MLP neurons of a small language model. Each row is named by its layer, matrix (up: input weights) and neuron, and shows model dimensions 0-63. Each number is 200 + 30 x the weight over its row's rms, rounded and kept within 0 to 999.
A block is one neuron, or neurons of one layer that tend to fire together. After each block is what it responds to, as a language model described it from the Wikipedia text at the highest values.

L2.up805,230,166,186,150,209,223,222,199,166,238,148,138,210,199,197,198,218,228,163,191,210,123,161,159,205,249,251,250,204,187,181,205,198,164,202,226,222,274,212,213,193,217,177,195,201,174,156,192,213,181,200,190,182,212,234,191,191,232,182,255,225,188,174,208
L2.up1713,172,173,185,171,201,188,139,179,198,230,193,255,158,191,167,217,196,181,202,135,195,153,160,188,160,208,212,155,164,169,192,198,182,203,174,241,141,131,234,216,208,162,218,194,201,190,173,204,184,182,183,175,182,210,203,226,214,182,192,221,241,259,191,210
L2.up2224,152,252,146,193,159,191,213,163,212,207,144,144,156,175,162,214,209,188,196,138,177,161,141,207,215,264,246,195,204,194,183,154,180,278,216,271,212,142,196,210,166,178,172,177,219,192,201,202,159,211,236,200,292,143,228,221,208,212,156,244,200,231,226,248
L2.up2299,182,182,194,222,226,219,143,212,211,184,213,234,230,198,171,237,198,166,169,168,227,195,211,243,170,157,248,182,176,189,258,212,181,183,178,224,236,224,204,255,139,201,201,189,167,176,151,185,198,207,232,214,172,193,177,171,196,207,205,173,213,192,167,223
Description: Table cell number slots

L2.up278,224,194,222,236,222,173,184,201,161,209,226,175,246,199,241,217,174,209,240,213,227,225,228,188,211,214,227,196,194,199,249,243,201,202,191,203,198,138,169,186,221,209,197,234,265,245,189,131,246,200,203,170,188,202,229,189,227,210,168,231,224,123,201,240
L2.up412,202,213,215,172,209,188,188,158,235,211,216,158,213,209,209,171,192,179,202,211,210,165,172,204,246,194,189,196,190,175,211,196,209,169,186,271,218,141,174,194,228,213,214,178,261,269,175,173,197,238,185,196,239,209,206,138,235,152,127,190,148,223,221,219
L2.up880,224,196,239,187,214,178,163,204,187,150,170,200,257,184,158,238,201,250,183,209,204,227,186,191,210,192,192,217,159,150,192,244,173,164,208,188,240,227,214,184,189,170,296,223,247,160,226,180,230,182,199,155,255,230,217,189,190,169,218,190,177,189,227,195
L2.up2219,158,249,168,246,203,204,247,200,173,196,219,160,202,180,204,195,197,159,212,245,167,184,235,182,195,203,175,228,218,216,278,207,201,208,186,254,198,210,213,172,256,182,217,219,206,283,181,172,171,227,220,203,154,244,243,153,191,180,160,180,168,240,168,184
Description: Clause-opening participles

L3.up17,249,182,241,218,203,212,185,179,214,167,172,195,227,209,227,197,161,183,189,199,228,173,210,208,218,259,198,188,248,198,182,213,213,186,206,227,191,251,221,193,189,189,176,166,204,181,194,221,173,140,207,155,179,232,210,238,189,210,229,232,218,190,155,186
L3.up2181,208,200,228,216,207,163,196,164,178,246,192,182,197,220,178,244,221,174,209,186,173,206,166,236,215,203,182,200,194,151,161,176,207,169,193,189,207,172,152,248,203,194,200,188,190,221,257,203,213,233,199,261,188,174,149,230,183,203,223,226,181,211,192,190
Description: Schedules and service timing

L3.up139,204,190,183,204,214,200,213,177,190,179,222,220,262,160,194,206,196,133,190,216,205,175,229,213,182,145,239,245,256,240,240,177,231,230,213,194,217,224,219,238,182,223,193,236,200,232,245,173,188,109,200,237,140,230,235,249,220,183,257,205,240,157,204,242
L3.up874,230,220,209,278,248,166,216,211,211,151,161,215,210,193,226,183,184,154,128,211,231,257,240,182,208,171,189,200,227,213,220,232,238,219,249,226,220,160,154,187,186,152,223,244,184,197,248,162,210,112,196,169,184,198,263,237,199,147,231,197,210,162,177,196
Description: Past participles as modifiers

L2.up78,154,190,244,216,259,254,227,251,182,184,217,168,203,225,199,207,184,244,229,201,157,217,165,173,198,163,242,206,228,165,172,207,197,245,176,185,204,218,163,180,203,187,164,182,227,218,240,217,196,154,189,169,211,257,207,126,212,285,238,227,176,236,242,166
L2.up444,151,201,200,216,205,209,192,189,222,188,153,198,240,216,172,175,211,184,218,210,213,249,236,211,191,200,146,244,140,213,244,207,192,172,213,176,140,229,253,217,182,248,204,236,235,203,167,200,215,279,176,234,201,251,231,214,167,228,134,250,174,188,179,166
L2.up1466,168,228,226,196,241,233,223,230,157,225,174,152,200,194,179,199,167,187,160,127,212,185,226,169,175,267,190,217,165,188,182,221,253,255,216,223,210,225,237,161,183,173,201,251,197,229,184,226,174,193,225,214,183,195,170,138,269,178,225,228,215,223,235,183
L2.up1959,161,200,238,259,178,175,186,262,203,115,168,151,200,222,169,173,243,185,172,215,186,197,213,217,217,219,172,237,172,240,206,198,210,214,239,168,194,155,203,207,268,181,186,177,210,188,216,225,149,240,250,245,197,195,147,167,195,237,134,241,161,216,204,180
Description: Coordinating conjunction "and"

L3.up29,172,191,194,227,203,147,162,187,232,168,156,220,242,205,241,183,191,204,165,188,173,261,186,210,196,201,204,185,187,203,200,193,196,206,231,259,207,192,165,208,208,199,194,225,224,224,140,191,218,179,180,180,254,252,214,172,227,245,227,226,247,232,185,183
L3.up1508,221,177,184,182,190,186,168,240,234,150,150,201,186,258,213,190,214,202,171,218,152,180,260,127,179,233,230,197,193,215,199,208,221,183,197,214,243,130,194,256,206,203,214,240,243,210,217,174,154,191,172,196,217,190,172,172,246,222,172,223,254,155,217,235
Description: End of subject phrase

L2.up337,200,155,184,187,209,209,230,229,171,210,192,202,161,252,168,173,179,212,215,209,237,185,222,212,174,202,245,169,182,179,204,184,202,217,213,199,189,201,230,141,206,195,191,212,246,253,194,200,144,189,189,170,194,169,162,209,217,131,216,173,218,177,178,190
L2.up589,218,175,194,229,231,187,203,201,192,199,182,198,142,224,165,196,171,224,191,173,183,182,217,183,211,201,211,161,219,192,253,198,182,213,225,170,219,174,241,180,275,193,206,234,260,190,260,230,189,232,204,254,237,206,184,189,185,175,196,209,187,198,236,163
L2.up1485,186,197,174,203,224,164,201,189,195,243,228,206,206,153,222,223,211,185,213,205,142,247,259,175,196,241,163,228,160,166,273,170,177,241,207,220,185,182,224,157,186,211,174,183,184,199,184,203,178,187,170,182,239,179,222,195,214,210,241,299,154,202,234,146
L2.up1965,187,199,241,199,202,226,172,225,207,231,215,165,234,256,200,159,194,213,189,238,178,219,176,230,191,192,244,193,225,197,270,227,169,239,247,209,187,201,149,212,208,207,253,195,174,195,249,180,177,197,178,175,132,199,151,176,286,224,179,181,191,166,198,206
Description: Comparative linking words

L4.up36,217,243,175,228,178,203,185,189,214,157,190,186,174,242,203,142,195,184,236,216,190,196,176,208,193,235,223,241,197,174,170,211,250,254,206,219,162,203,213,226,137,179,200,271,166,194,215,238,206,219,179,183,186,253,189,222,218,234,150,175,212,182,206,220
L4.up758,174,206,190,186,150,195,170,168,237,161,212,186,171,256,163,197,153,118,181,208,220,216,137,199,157,204,225,205,142,230,233,162,198,217,155,206,179,207,241,156,192,180,216,205,204,213,231,137,275,200,202,211,211,208,239,233,207,211,138,169,258,214,195,179
L4.up763,191,206,153,200,167,227,262,208,253,226,178,156,121,225,197,162,233,195,236,197,214,173,182,212,207,214,215,145,179,248,179,179,223,186,186,211,203,152,254,225,123,184,210,219,205,183,223,196,171,218,171,181,194,184,230,208,139,257,132,226,189,213,228,233
L4.up1022,212,164,195,250,226,245,284,168,171,153,262,157,220,202,162,129,195,229,207,218,152,176,247,217,189,176,229,196,180,228,253,197,149,194,214,141,215,182,221,206,220,244,206,230,200,169,217,119,176,265,209,177,253,171,178,208,202,171,137,260,195,228,204,186
L4.up1442,187,189,184,244,165,208,200,164,212,189,166,222,151,230,214,150,255,205,210,158,224,206,215,200,172,233,218,126,171,191,195,195,277,220,204,232,143,230,225,235,186,194,237,213,224,191,192,203,209,163,145,191,212,174,254,196,201,217,185,168,210,189,229,186
L4.up2187,238,199,239,235,180,200,203,217,220,199,178,226,212,195,191,207,179,172,158,182,144,236,174,222,151,195,214,218,179,182,199,220,260,204,225,204,165,189,207,210,164,201,198,245,184,197,139,262,171,147,157,242,201,201,189,256,217,210,178,200,186,276,219,178
L4.up2189,118,261,206,146,140,218,225,193,159,168,198,203,243,164,206,193,182,176,255,203,211,203,160,178,198,192,188,192,211,211,175,196,216,188,193,163,177,174,161,209,186,210,241,199,213,177,169,195,206,183,177,180,170,226,239,187,197,194,131,167,203,251,166,190
L4.up2257,212,171,181,249,187,198,239,220,206,177,174,217,230,216,155,155,235,161,236,158,231,208,135,207,168,199,279,174,204,210,192,209,241,120,246,204,191,195,206,145,177,135,201,263,208,161,169,186,189,160,129,183,190,213,223,223,191,211,161,184,207,199,200,176
Description: Space before numbers

L4.up172,194,158,142,170,236,200,235,179,218,195,158,184,176,166,172,165,198,242,211,207,177,273,177,147,164,253,235,211,222,195,129,206,217,143,218,161,210,178,233,169,214,201,218,203,143,194,208,219,207,191,209,178,188,175,244,207,237,197,175,210,234,224,224,169
L4.up767,233,234,173,182,205,168,173,202,165,203,209,161,222,203,142,173,218,245,170,216,164,180,114,205,188,207,204,159,208,185,273,200,196,213,143,195,228,191,197,255,230,244,229,211,172,186,221,201,176,157,155,129,210,176,225,129,171,155,195,266,215,195,206,181
L4.up814,210,129,175,192,194,210,155,186,187,200,134,212,218,225,200,214,248,192,242,227,187,199,185,190,193,234,185,158,217,192,216,227,206,226,220,187,182,205,152,185,242,243,171,204,152,193,174,174,189,215,185,147,210,137,193,159,261,216,162,239,183,202,244,163
L4.up832,213,200,139,191,198,181,164,188,220,163,183,254,155,234,193,147,210,256,155,199,205,221,179,235,222,243,183,171,157,207,239,223,206,148,219,213,214,134,145,208,216,166,233,204,149,191,183,231,211,265,206,213,181,190,191,161,217,232,192,213,194,212,210,225
L4.up1677,193,250,162,183,237,182,171,232,170,209,168,170,207,276,200,206,172,229,221,236,228,210,191,186,213,242,160,169,170,198,159,204,236,208,195,231,222,174,202,223,205,210,217,194,190,252,215,227,172,218,193,223,176,198,248,207,263,175,178,229,153,199,202,187
L4.up1991,187,177,233,191,188,183,193,227,230,204,113,196,195,167,252,244,174,242,233,152,179,200,200,205,160,227,227,191,139,194,181,187,238,188,189,242,216,179,189,216,246,177,214,239,226,205,154,223,206,168,180,228,260,238,167,156,223,219,180,208,219,192,246,210
L4.up2077,167,200,250,209,221,156,207,194,186,227,153,207,193,189,141,147,226,201,150,202,172,181,211,161,137,168,189,201,228,230,172,131,164,186,240,204,222,145,176,166,230,173,208,251,195,181,194,198,223,204,174,191,185,168,193,212,240,206,180,180,208,218,210,185
L4.up2210,132,94,222,216,169,180,174,217,196,202,217,159,145,214,180,230,206,202,195,188,185,163,220,183,136,205,208,238,204,273,158,186,232,181,197,184,225,168,227,192,206,205,182,236,158,185,170,192,213,171,196,163,214,223,178,221,257,170,165,191,172,178,205,230
Description: Subject-to-predicate boundary

L4.up9,195,219,174,215,198,176,157,204,206,190,203,186,241,261,174,146,224,207,239,164,196,189,213,168,221,195,168,200,176,207,228,172,193,192,160,191,223,168,210,207,229,200,191,233,220,224,170,175,241,174,154,217,188,213,233,148,169,184,201,150,204,297,202,195
L4.up95,214,170,204,162,186,177,221,181,250,174,200,202,210,132,193,227,212,173,158,152,259,184,185,214,174,139,222,184,219,210,200,156,188,201,184,160,198,137,171,183,233,238,174,206,236,159,169,206,225,219,226,179,216,173,236,230,204,234,196,210,240,171,207,226
L4.up401,244,230,195,185,187,224,166,252,218,192,167,176,208,164,192,165,234,172,195,160,219,264,205,190,173,236,250,181,222,156,192,192,193,183,219,190,232,154,246,177,243,198,242,193,197,220,220,214,200,195,185,213,244,165,172,214,194,192,197,179,180,189,189,163
L4.up708,190,233,199,196,195,231,182,180,252,134,237,165,195,183,161,189,220,175,197,214,170,177,213,162,224,188,196,159,226,229,158,262,181,177,184,187,193,153,226,245,222,195,240,136,241,224,131,242,203,219,164,190,179,192,221,196,206,232,215,162,201,183,214,203
L4.up1349,180,223,245,207,233,234,171,194,235,152,187,229,169,220,212,230,231,220,190,194,238,211,251,206,152,236,209,143,176,190,170,141,201,198,170,185,229,211,230,161,237,218,181,203,225,228,217,174,159,210,168,195,188,183,204,176,197,190,132,152,138,240,207,189
L4.up2021,164,205,215,169,215,195,178,197,285,166,211,180,245,201,166,163,243,174,205,179,173,191,219,193,218,206,226,224,221,211,177,182,183,266,208,222,184,183,199,207,175,161,167,200,166,232,172,236,204,156,184,185,169,184,172,157,225,224,141,184,152,208,194,234
L4.up2235,205,221,259,143,175,233,187,199,249,187,146,171,177,188,186,145,191,196,154,233,248,185,202,171,161,197,173,172,174,201,132,206,203,187,216,209,191,189,214,169,171,270,258,204,188,171,226,170,183,162,208,179,216,238,193,149,249,220,174,217,197,179,158,166
L4.up2247,195,241,183,177,224,193,191,199,222,161,206,233,220,208,175,208,227,208,175,204,192,212,235,190,222,173,198,152,207,238,239,239,192,148,183,204,193,173,159,218,220,159,196,168,215,204,209,184,166,164,254,209,177,149,227,201,191,185,170,201,219,227,201,202
Description: Clause-linking "as"

L4.up62,249,201,237,213,217,186,203,192,141,190,189,215,206,242,194,114,215,223,221,154,244,226,222,191,158,196,204,154,191,178,192,168,221,204,198,227,215,289,187,238,238,180,232,157,256,190,207,176,200,153,201,172,203,227,176,174,215,187,216,221,205,261,191,198
L4.up144,219,159,235,175,175,185,173,201,190,181,179,189,223,247,227,168,219,192,193,181,175,174,183,215,187,219,201,222,130,215,192,198,169,225,242,185,187,246,179,161,220,120,203,183,223,194,194,232,185,188,200,196,197,186,146,211,184,200,232,188,192,182,221,247
L4.up337,207,181,176,179,254,231,195,215,236,224,178,227,233,157,221,153,160,222,211,162,169,198,236,156,158,183,185,225,195,188,235,156,174,226,226,226,247,195,243,199,246,239,233,236,233,201,233,242,180,157,149,177,220,237,215,225,212,154,211,173,201,150,229,184
L4.up493,234,223,235,184,212,204,203,173,213,231,223,210,257,201,204,197,193,184,220,190,227,198,189,178,210,220,165,215,233,217,211,192,169,181,206,224,204,232,183,215,232,206,213,158,213,200,194,240,198,170,192,263,206,173,206,148,224,220,191,180,185,180,204,162
L4.up769,197,163,207,163,145,202,165,225,224,230,242,226,224,160,199,169,219,166,254,161,210,181,265,197,195,163,153,233,153,223,155,230,178,198,186,204,174,192,147,181,201,148,179,191,200,236,188,195,267,182,160,253,204,164,214,198,232,257,211,219,243,247,192,198
L4.up842,183,203,221,193,234,145,178,185,157,217,197,224,215,227,212,197,186,203,245,221,160,174,217,257,181,244,222,264,169,222,189,194,234,180,198,187,209,255,165,222,209,199,233,241,225,269,179,201,234,149,207,209,150,217,220,200,252,207,214,157,237,195,228,265
L4.up996,228,192,220,208,231,251,208,172,179,137,202,184,224,226,200,241,232,169,231,191,216,220,189,200,210,172,182,208,213,235,160,222,210,217,164,187,167,256,192,213,212,157,192,222,194,176,231,253,178,195,151,214,156,183,180,164,190,185,242,232,209,188,194,171
L4.up1761,200,219,216,186,155,255,176,153,198,222,207,141,197,178,215,256,170,198,174,170,212,219,237,184,262,175,186,239,179,195,148,150,161,202,166,215,235,218,157,182,235,248,200,195,200,181,197,237,199,188,187,187,194,226,194,230,172,176,154,184,203,174,160,224
Description: Clock times and counted units

L3.up697,221,142,149,200,216,179,148,228,194,193,148,209,158,225,209,206,177,222,187,188,195,143,164,219,198,193,192,153,189,206,256,199,185,212,207,149,213,212,236,222,200,153,197,187,262,184,236,200,225,213,180,209,255,241,225,175,218,191,215,182,218,217,263,229
L3.up2226,232,175,213,214,218,231,228,194,252,193,161,208,151,209,233,127,192,219,217,222,194,190,170,233,203,200,164,202,194,207,240,181,188,223,129,196,222,183,270,212,194,175,212,204,190,193,193,182,172,181,139,209,207,236,187,212,201,231,162,200,232,244,233,200
Description: Number-prefix positions

L4.up212,179,222,218,206,191,209,221,155,233,233,169,139,200,226,193,180,198,194,212,163,197,184,190,227,243,194,224,160,214,248,149,207,207,142,204,176,225,199,206,237,169,185,191,165,176,183,197,228,170,214,211,191,230,172,177,207,182,217,222,254,183,209,189,145
L4.up327,179,226,182,195,200,186,210,173,219,271,185,178,176,227,158,218,185,210,159,238,214,193,161,207,139,139,187,235,176,260,160,189,207,190,188,247,188,206,218,217,208,231,211,119,219,195,183,226,253,205,217,221,189,206,179,259,219,194,313,274,211,213,221,180
L4.up919,225,239,214,230,172,241,163,207,182,260,216,181,226,150,189,218,212,238,139,181,203,208,233,211,228,231,176,127,140,214,165,204,193,208,160,227,219,209,218,180,148,173,194,246,198,204,190,184,219,176,213,237,179,218,185,219,195,246,250,174,171,181,212,231
L4.up1198,181,214,276,221,209,232,193,196,226,150,225,164,212,178,177,211,172,212,169,164,242,215,183,218,203,238,162,200,150,203,142,182,155,192,191,242,195,172,155,217,198,192,208,202,190,201,162,194,238,180,212,191,192,208,209,254,158,248,182,255,169,228,253,202
L4.up1274,182,248,210,180,144,214,232,196,253,176,184,172,213,196,182,153,193,197,198,222,170,187,192,197,184,180,239,181,157,180,161,176,194,241,218,209,220,222,178,237,190,225,189,211,226,159,241,189,184,167,199,192,159,219,181,245,194,199,110,165,194,194,221,174
L4.up1595,129,194,241,213,194,172,139,105,222,246,247,181,218,196,192,179,260,217,232,174,171,154,226,242,213,195,217,215,248,204,144,186,217,234,195,248,237,224,202,240,192,180,212,202,238,218,242,165,209,220,202,198,149,190,229,225,198,212,119,192,196,181,183,187
L4.up1870,162,244,212,165,217,151,180,183,243,230,193,181,182,207,166,222,186,201,180,222,242,207,130,204,197,197,171,170,211,208,185,184,182,152,206,207,228,217,183,201,277,156,181,186,220,172,203,220,159,193,208,173,198,187,187,258,241,234,201,193,120,208,174,226
L4.up2169,196,247,212,204,176,233,229,211,224,238,235,192,179,222,174,207,164,209,170,172,220,196,181,196,228,167,189,199,212,211,129,212,199,188,234,160,211,253,172,191,167,210,210,179,218,251,192,217,162,238,151,155,235,170,189,237,153,268,240,212,215,167,252,200
Description: Where records are kept

L3.up486,209,220,199,195,243,252,178,228,259,209,210,194,173,227,191,192,226,240,132,228,180,217,205,221,215,203,240,200,272,207,196,191,166,198,230,190,173,222,217,213,223,191,213,219,181,206,147,233,253,198,176,215,185,225,170,176,227,191,241,197,203,175,208,148
L3.up928,176,183,207,181,215,221,231,233,222,167,154,169,238,209,182,213,230,242,146,170,191,192,221,241,225,197,218,260,237,190,170,227,149,207,205,221,179,147,233,219,247,162,215,188,212,186,165,193,193,174,181,220,200,213,207,167,206,199,220,197,212,174,219,195
Description: Clause-linking "as"

L2.up111,209,229,178,212,248,172,211,198,188,209,217,121,182,285,152,185,230,262,246,226,189,248,225,217,224,178,157,169,219,237,180,188,185,205,184,223,168,202,169,236,246,177,266,202,211,235,183,195,206,180,237,187,202,225,170,191,173,199,204,224,209,196,151,180
L2.up200,182,180,187,232,200,228,243,204,199,222,225,233,134,218,234,218,244,193,194,222,173,187,265,205,197,203,220,196,134,173,174,219,268,198,224,232,212,257,185,163,168,178,236,166,212,152,204,195,185,175,227,178,193,217,205,228,200,241,262,245,165,257,168,184
L2.up353,228,212,166,240,215,250,262,225,137,286,259,152,214,173,232,189,219,211,152,190,135,142,206,192,192,224,180,218,132,158,221,207,213,204,238,239,197,225,194,225,245,169,224,177,243,236,209,217,209,186,248,153,180,223,199,189,170,183,182,199,212,192,237,215
L2.up1086,237,190,188,230,187,257,180,201,161,207,213,231,175,222,231,181,182,132,190,190,233,179,224,171,186,248,303,250,223,235,170,145,165,170,196,170,252,170,197,189,176,224,209,169,221,181,149,169,207,198,207,189,220,190,168,172,201,220,190,197,264,175,243,230
Description: Year prefixes and temporal adverbs

L3.up145,201,218,239,214,242,210,225,224,196,226,224,168,222,181,181,175,171,262,221,225,167,181,204,151,175,280,192,205,202,182,170,167,187,171,229,177,224,191,180,244,156,208,212,194,173,175,201,156,198,200,261,196,145,205,154,220,204,251,230,195,175,212,249,220
L3.up1504,176,204,199,203,227,162,212,195,166,181,178,180,227,188,190,207,201,200,200,234,226,207,230,184,152,225,132,189,207,183,215,114,185,264,226,207,213,175,178,237,218,226,190,163,212,162,226,258,199,179,157,204,169,222,162,176,179,226,238,156,159,135,230,151
Description: Citation and location tail fields